config.yaml
intermediate_size: 1728
hidden_act: "swiglu"
parallel_block: false
init: "normal"
train_tokens: 1591000000
max_steps: 8692
MLP neurons of a small language model. Each row is named by its layer, matrix (gate and up: input weights) and neuron, and shows model dimensions 352-479. Each number is 50 + 10 x the weight over its row's rms, rounded and kept within 0 to 99. A neuron's up and down rows have the sign that makes its largest values positive.
After each neuron's rows, "fires on" lists the tokens most often at its 100 highest values on Wikipedia text that the model never trained on.

L8.gate1086:51 51 42 46 53 60 66 64 48 57 66 39 39 61 43 43 37 57 42 44 48 57 35 46 64 58 40 43 59 58 52 55 47 44 45 52 59 46 62 39 41 65 56 45 44 59 57 60 53 36 32 46 72 51 65 36 57 54 53 43 57 67 61 35 25 41 51 37 54 39 57 65 29 40 42 34 59 47 53 50 40 37 47 58 45 37 36 78 62 41 58 49 60 67 56 57 54 50 54 63 51 51 34 55 34 62 42 58 39 71 53 44 56 61 44 56 60 65 63 51 57 47 53 50 42 31 59 36
L8.up1086:58 44 36 38 44 61 60 46 53 56 54 62 50 50 28 46 47 49 44 47 52 52 46 49 28 50 27 49 51 42 52 34 58 44 61 48 35 42 60 51 59 57 36 50 49 50 58 40 20 61 53 47 60 21 45 59 62 56 54 50 59 48 49 34 62 50 20 48 57 50 43 35 60 35 58 55 55 42 50 44 52 48 57 44 40 38 44 45 51 41 78 51 57 54 48 46 61 55 52 40 41 51 45 64 64 51 41 63 43 65 47 58 54 48 60 37 51 69 38 42 51 26 58 55 45 35 64 55
fires on: " the", " |", " United", "-", ";"

L3.gate1441:52 45 42 44 33 57 66 51 39 31 63 51 53 47 52 54 35 57 52 31 48 51 50 63 54 48 42 40 51 44 24 58 43 51 35 40 48 67 65 61 62 48 57 57 39 56 35 44 44 46 60 31 24 33 58 54 38 54 52 55 70 45 49 40 50 59 47 50 60 27 54 47 51 53 58 59 38 40 62 64 44 33 49 41 68 56 51 52 35 59 67 48 48 46 51 51 46 49 52 63 53 40 38 56 56 56 41 55 57 48 46 36 41 66 48 51 53 76 42 56 57 49 66 45 43 60 57 40
L3.up1441:60 44 39 54 40 38 49 59 49 45 54 31 34 37 45 25 36 33 48 46 38 55 59 62 34 58 35 34 40 56 53 55 59 35 59 40 55 32 72 27 60 65 45 41 63 45 67 40 51 59 52 42 44 33 64 60 40 45 65 52 51 55 53 55 60 50 51 57 37 37 38 45 50 55 75 51 64 30 49 48 53 23 66 56 30 59 40 53 36 44 45 43 49 53 36 48 55 32 38 54 36 41 48 52 36 74 68 65 41 40 43 44 52 31 49 46 60 63 62 49 62 34 45 47 54 53 59 57
fires on: " \\", " /", "-", "\\", " |", " -"

L3.gate622:46 52 40 50 49 42 44 68 63 55 34 56 44 47 52 38 56 35 47 61 52 47 56 49 28 56 32 46 47 51 53 55 44 56 61 54 55 54 29 45 52 50 40 49 50 52 36 55 40 55 49 69 48 33 48 47 63 58 50 64 57 36 58 63 57 31 60 56 43 36 46 57 52 49 55 50 42 56 53 54 55 42 60 33 62 30 51 63 56 55 60 51 45 58 67 51 45 54 52 53 63 54 58 62 50 49 51 58 54 40 63 48 47 53 56 55 44 47 42 70 46 57 41 60 40 58 65 69
L3.up622:45 44 37 47 50 58 43 49 45 37 37 50 43 33 54 30 51 25 56 66 60 46 51 48 47 55 47 58 42 52 24 37 43 67 61 44 44 67 17 55 54 41 51 42 74 56 44 64 35 55 42 61 52 49 52 46 51 51 59 66 47 33 60 50 44 43 47 46 44 42 40 56 55 49 43 53 44 44 50 70 43 40 57 34 49 32 52 61 50 42 53 58 57 54 46 53 46 49 47 40 56 50 42 60 56 32 48 57 51 36 46 42 46 50 60 43 42 37 62 64 41 48 56 46 41 70 57 50
fires on: "}", " |\n", ")", "|", "]"

L2.gate70:61 34 56 58 66 45 52 64 59 53 47 48 46 43 65 42 58 41 38 33 38 53 55 72 67 48 52 55 47 56 62 55 27 39 69 55 51 24 53 49 55 42 55 53 42 42 63 45 49 60 47 52 53 49 38 45 38 57 45 66 64 45 42 42 67 47 34 50 47 56 34 60 46 39 49 54 55 42 46 35 32 68 55 61 45 49 62 43 59 48 37 48 46 63 59 42 77 42 48 46 41 43 42 63 56 54 53 51 72 40 33 71 42 46 59 55 38 63 46 49 46 47 64 30 61 52 54 38
L2.up70:63 61 58 57 36 56 62 54 54 56 60 46 53 72 49 66 48 49 40 54 58 49 48 44 58 48 36 49 57 47 52 48 34 66 70 40 40 41 65 50 58 46 56 30 56 46 66 53 44 50 37 42 45 38 34 45 58 44 47 45 60 69 47 61 55 66 67 58 52 63 56 55 56 42 57 44 45 60 47 49 37 53 50 42 47 55 61 49 67 48 37 53 34 66 49 58 74 36 46 43 54 41 45 40 37 47 64 46 63 44 36 34 37 41 31 61 39 52 50 49 56 39 57 49 48 35 44 45
fires on: " he", " she", " they", "He", " family", " crew"

L2.gate1186:48 51 42 58 63 51 56 56 47 44 40 59 38 49 52 46 44 45 41 66 57 60 43 63 61 48 44 39 37 44 62 62 43 46 42 55 56 51 54 63 49 33 59 40 45 48 49 53 36 47 55 66 62 60 46 52 57 28 55 59 65 57 57 62 54 60 65 36 53 31 54 64 48 47 58 44 54 41 39 43 62 60 60 27 46 53 59 46 37 51 41 50 40 50 47 55 41 50 40 56 40 63 64 51 37 46 38 40 60 59 44 47 50 53 56 59 40 62 51 43 46 76 43 48 28 55 49 58
L2.up1186:52 41 61 28 42 50 59 51 44 64 46 63 46 73 64 49 32 54 62 44 58 37 43 44 52 59 46 73 32 61 41 25 46 58 48 35 34 45 63 45 52 47 37 43 50 50 38 42 33 49 70 41 41 55 55 40 35 45 58 59 56 55 32 66 52 70 40 49 51 56 69 41 62 39 48 39 57 47 53 47 54 62 29 58 42 57 46 46 49 45 59 43 49 37 44 54 70 54 83 57 37 35 51 37 49 46 41 44 41 41 48 51 55 36 33 39 50 34 61 66 50 45 65 24 69 60 53 53
fires on: "197", "192", "194", "187", "127", "117"

L3.gate1149:48 60 56 55 58 48 37 34 45 61 39 49 53 46 52 47 48 58 27 29 67 58 63 67 61 23 63 53 30 60 63 64 64 29 50 54 44 61 40 37 38 42 72 35 40 39 49 26 46 50 42 64 40 48 53 54 48 55 33 46 47 33 46 58 58 26 61 53 48 41 41 29 41 29 35 66 30 57 41 57 39 41 65 57 34 41 51 73 45 55 50 70 45 85 60 44 54 57 42 58 46 52 35 39 57 47 45 42 47 58 65 65 56 53 61 49 49 45 31 43 38 50 61 52 45 36 64 68
L3.up1149:53 49 36 47 52 64 43 60 67 32 49 44 64 43 47 54 59 66 50 63 74 44 63 52 58 49 80 51 31 44 39 42 60 22 43 57 57 56 37 50 52 59 57 52 55 51 51 40 52 60 46 63 44 51 65 44 53 76 50 60 47 43 57 44 50 59 56 59 62 61 31 50 46 40 59 66 61 61 51 69 51 44 51 56 54 59 44 66 50 46 50 65 54 74 37 60 55 36 35 32 55 46 29 36 40 61 58 43 54 48 54 60 26 60 69 55 47 53 41 45 55 29 50 48 45 53 50 56
fires on: "em", "ph", " Cle", " Kem", " Gri", "my"

L2.gate60:41 63 64 35 48 40 55 59 53 50 48 37 66 33 42 46 44 35 57 52 60 62 51 64 60 62 61 34 59 38 48 48 60 65 47 55 48 74 22 36 45 38 34 60 38 51 46 36 58 40 45 43 62 42 45 41 43 50 42 54 69 43 61 35 60 53 46 46 46 44 60 41 64 46 45 66 51 38 60 55 51 67 73 47 34 50 60 44 55 41 64 60 38 58 37 40 58 54 42 44 61 64 53 52 65 55 46 26 47 51 66 48 46 52 53 53 50 40 47 48 58 58 57 49 55 69 63 53
L2.up60:62 49 34 41 59 47 64 73 54 33 55 63 31 49 70 42 39 65 51 64 50 42 63 62 38 43 53 51 30 44 56 36 34 42 70 48 42 42 53 50 54 57 64 26 56 47 58 58 62 63 26 69 53 37 46 37 67 40 55 59 45 41 61 48 55 53 65 42 57 41 44 47 64 51 57 59 34 57 51 60 49 37 49 43 72 44 41 64 49 50 50 37 47 28 56 62 66 59 51 36 42 49 46 48 40 54 41 56 45 29 69 42 51 57 52 57 30 53 60 64 55 55 46 50 55 67 52 56
fires on: "}", ":", "d"

L3.gate67:46 44 50 55 42 55 52 48 43 57 54 62 29 51 57 44 43 58 44 44 46 52 37 61 34 43 43 16 53 59 34 36 48 56 60 32 48 54 55 43 51 40 69 60 56 44 50 57 67 53 48 41 36 41 57 51 46 57 72 59 59 48 27 49 49 38 50 67 42 35 41 44 48 55 42 51 65 40 32 57 39 44 46 64 57 38 51 39 64 58 51 60 44 67 46 48 40 52 63 36 38 37 41 64 80 46 43 70 68 54 52 61 48 37 52 60 48 44 32 61 62 47 60 37 42 59 45 56
L3.up67:43 41 41 58 54 29 65 68 54 41 51 59 41 49 69 42 57 68 26 54 60 50 52 49 51 44 62 30 49 49 41 45 41 51 55 43 54 55 53 63 49 72 46 52 42 40 54 52 46 52 39 56 55 58 51 55 44 39 58 65 63 40 42 49 51 41 59 48 30 51 54 50 56 40 48 56 61 36 50 39 58 41 60 50 57 54 61 35 49 64 63 59 45 49 53 51 40 51 50 35 54 44 38 50 65 56 47 42 75 63 32 44 37 47 58 58 46 46 49 57 51 59 55 43 52 49 47 47
fires on: " and", "ic", " &", "ing", "an", "ian"

L2.gate537:44 40 38 45 68 50 52 42 49 50 52 44 59 39 48 57 60 56 60 43 55 47 41 44 40 58 64 58 53 45 49 50 43 45 39 54 54 42 75 66 52 43 44 43 42 44 57 39 54 53 57 49 48 55 47 32 58 51 47 61 40 70 44 71 44 55 56 50 40 50 44 33 69 62 56 68 51 45 67 46 48 49 61 42 29 46 46 49 45 47 38 54 53 46 66 41 51 69 40 27 56 50 26 58 76 31 62 44 47 44 46 58 43 45 34 34 50 47 57 61 44 49 41 42 51 46 44 50
L2.up537:54 48 48 43 47 52 41 43 42 58 72 41 61 42 32 60 50 59 48 57 44 41 41 42 41 50 58 55 48 54 45 33 42 49 51 56 52 34 61 67 48 36 33 50 51 46 50 44 56 59 56 55 58 34 51 46 37 57 45 55 39 62 41 67 50 52 44 47 44 48 64 54 71 41 53 52 60 49 53 56 47 34 61 47 48 67 38 39 38 32 45 55 60 64 52 39 48 44 48 27 65 48 44 57 71 44 62 56 40 48 52 72 51 50 62 61 56 48 67 59 42 56 42 53 51 50 35 53
fires on: ".", "iet", " (", " comment", ","

L8.gate712:50 35 54 31 73 37 57 58 61 55 48 53 60 44 58 45 35 62 63 57 45 65 53 35 57 42 43 50 51 51 34 46 52 40 49 55 29 51 50 51 71 49 51 49 73 30 46 42 79 33 46 51 54 46 46 45 47 50 62 62 46 48 52 56 38 49 65 29 46 43 65 48 48 38 38 41 32 55 61 43 36 56 47 57 53 41 51 39 37 44 58 77 47 57 50 59 63 50 45 48 52 55 39 45 50 57 50 58 40 54 44 71 53 62 42 48 62 48 34 40 35 51 43 49 56 58 55 59
L8.up712:80 41 51 64 44 49 48 51 55 50 47 81 52 48 55 42 46 71 46 45 46 15 55 58 41 52 44 51 65 58 45 49 41 50 56 59 54 56 65 54 42 52 37 48 58 42 63 50 44 46 42 60 45 41 53 45 59 41 72 57 38 33 63 55 60 60 60 45 36 68 54 53 41 50 70 56 46 43 58 55 52 42 65 45 53 60 34 35 52 54 47 48 24 43 40 59 47 50 61 50 44 71 43 55 53 64 55 52 31 41 59 56 35 50 53 61 25 42 39 49 51 59 45 67 45 46 54 51
fires on: "-", "rm", " +", "}", "ic"

L8.gate293:50 42 57 52 41 58 44 57 55 64 22 48 45 39 52 41 55 58 45 37 35 60 46 45 45 58 48 42 34 61 48 30 30 58 65 39 43 47 47 49 55 46 44 47 48 59 50 55 41 35 49 57 59 58 51 64 56 44 56 38 27 40 50 53 53 54 47 67 71 35 45 39 61 54 42 38 67 34 25 64 44 64 76 34 49 38 53 57 49 56 34 50 30 45 47 38 52 56 51 49 31 61 38 54 53 75 42 53 39 44 54 54 57 45 29 53 54 38 44 51 32 40 41 50 49 50 47 42
L8.up293:47 31 52 48 56 45 63 53 34 38 60 57 36 49 62 64 57 36 50 56 53 56 37 46 52 45 57 39 64 52 54 59 51 41 48 51 46 40 47 63 45 50 59 51 47 34 43 42 54 66 55 43 49 61 46 53 33 55 57 50 69 62 68 54 60 53 44 56 37 58 53 54 65 48 46 61 60 57 67 38 61 57 40 66 45 56 58 55 54 20 61 55 50 66 39 53 40 62 50 55 54 39 42 51 55 56 43 31 58 45 57 55 51 39 58 57 46 59 50 53 38 44 33 34 33 54 49 29
fires on: " and", "w", ")", " G", " g", " &"

L2.gate1559:25 52 40 49 49 50 39 59 76 40 54 42 53 51 38 50 40 52 69 37 39 42 56 48 41 51 60 47 53 38 58 66 48 40 50 46 31 48 59 51 40 44 49 34 56 44 50 62 58 42 45 54 31 41 48 53 47 52 45 41 53 67 45 44 66 63 61 50 37 57 50 58 62 63 50 72 45 36 60 35 54 36 52 44 42 45 50 60 39 53 61 54 43 40 66 64 56 60 43 44 46 60 39 54 64 54 60 50 55 54 53 36 58 42 45 31 45 48 55 46 37 42 56 21 42 48 23 45
L2.up1559:64 47 45 45 51 58 50 52 47 72 38 49 47 63 53 57 38 56 53 42 64 48 49 46 60 64 44 44 63 48 49 53 52 54 38 48 57 43 61 45 45 55 47 52 56 29 59 45 60 48 52 39 48 48 49 68 71 46 43 55 42 42 44 78 57 59 69 35 53 50 68 54 42 58 36 57 62 44 50 67 34 55 53 46 41 42 54 56 74 52 42 64 63 72 58 49 65 58 57 55 57 54 53 47 37 45 53 55 56 59 61 48 44 71 55 45 44 62 41 63 47 40 38 54 60 53 42 40
fires on: "."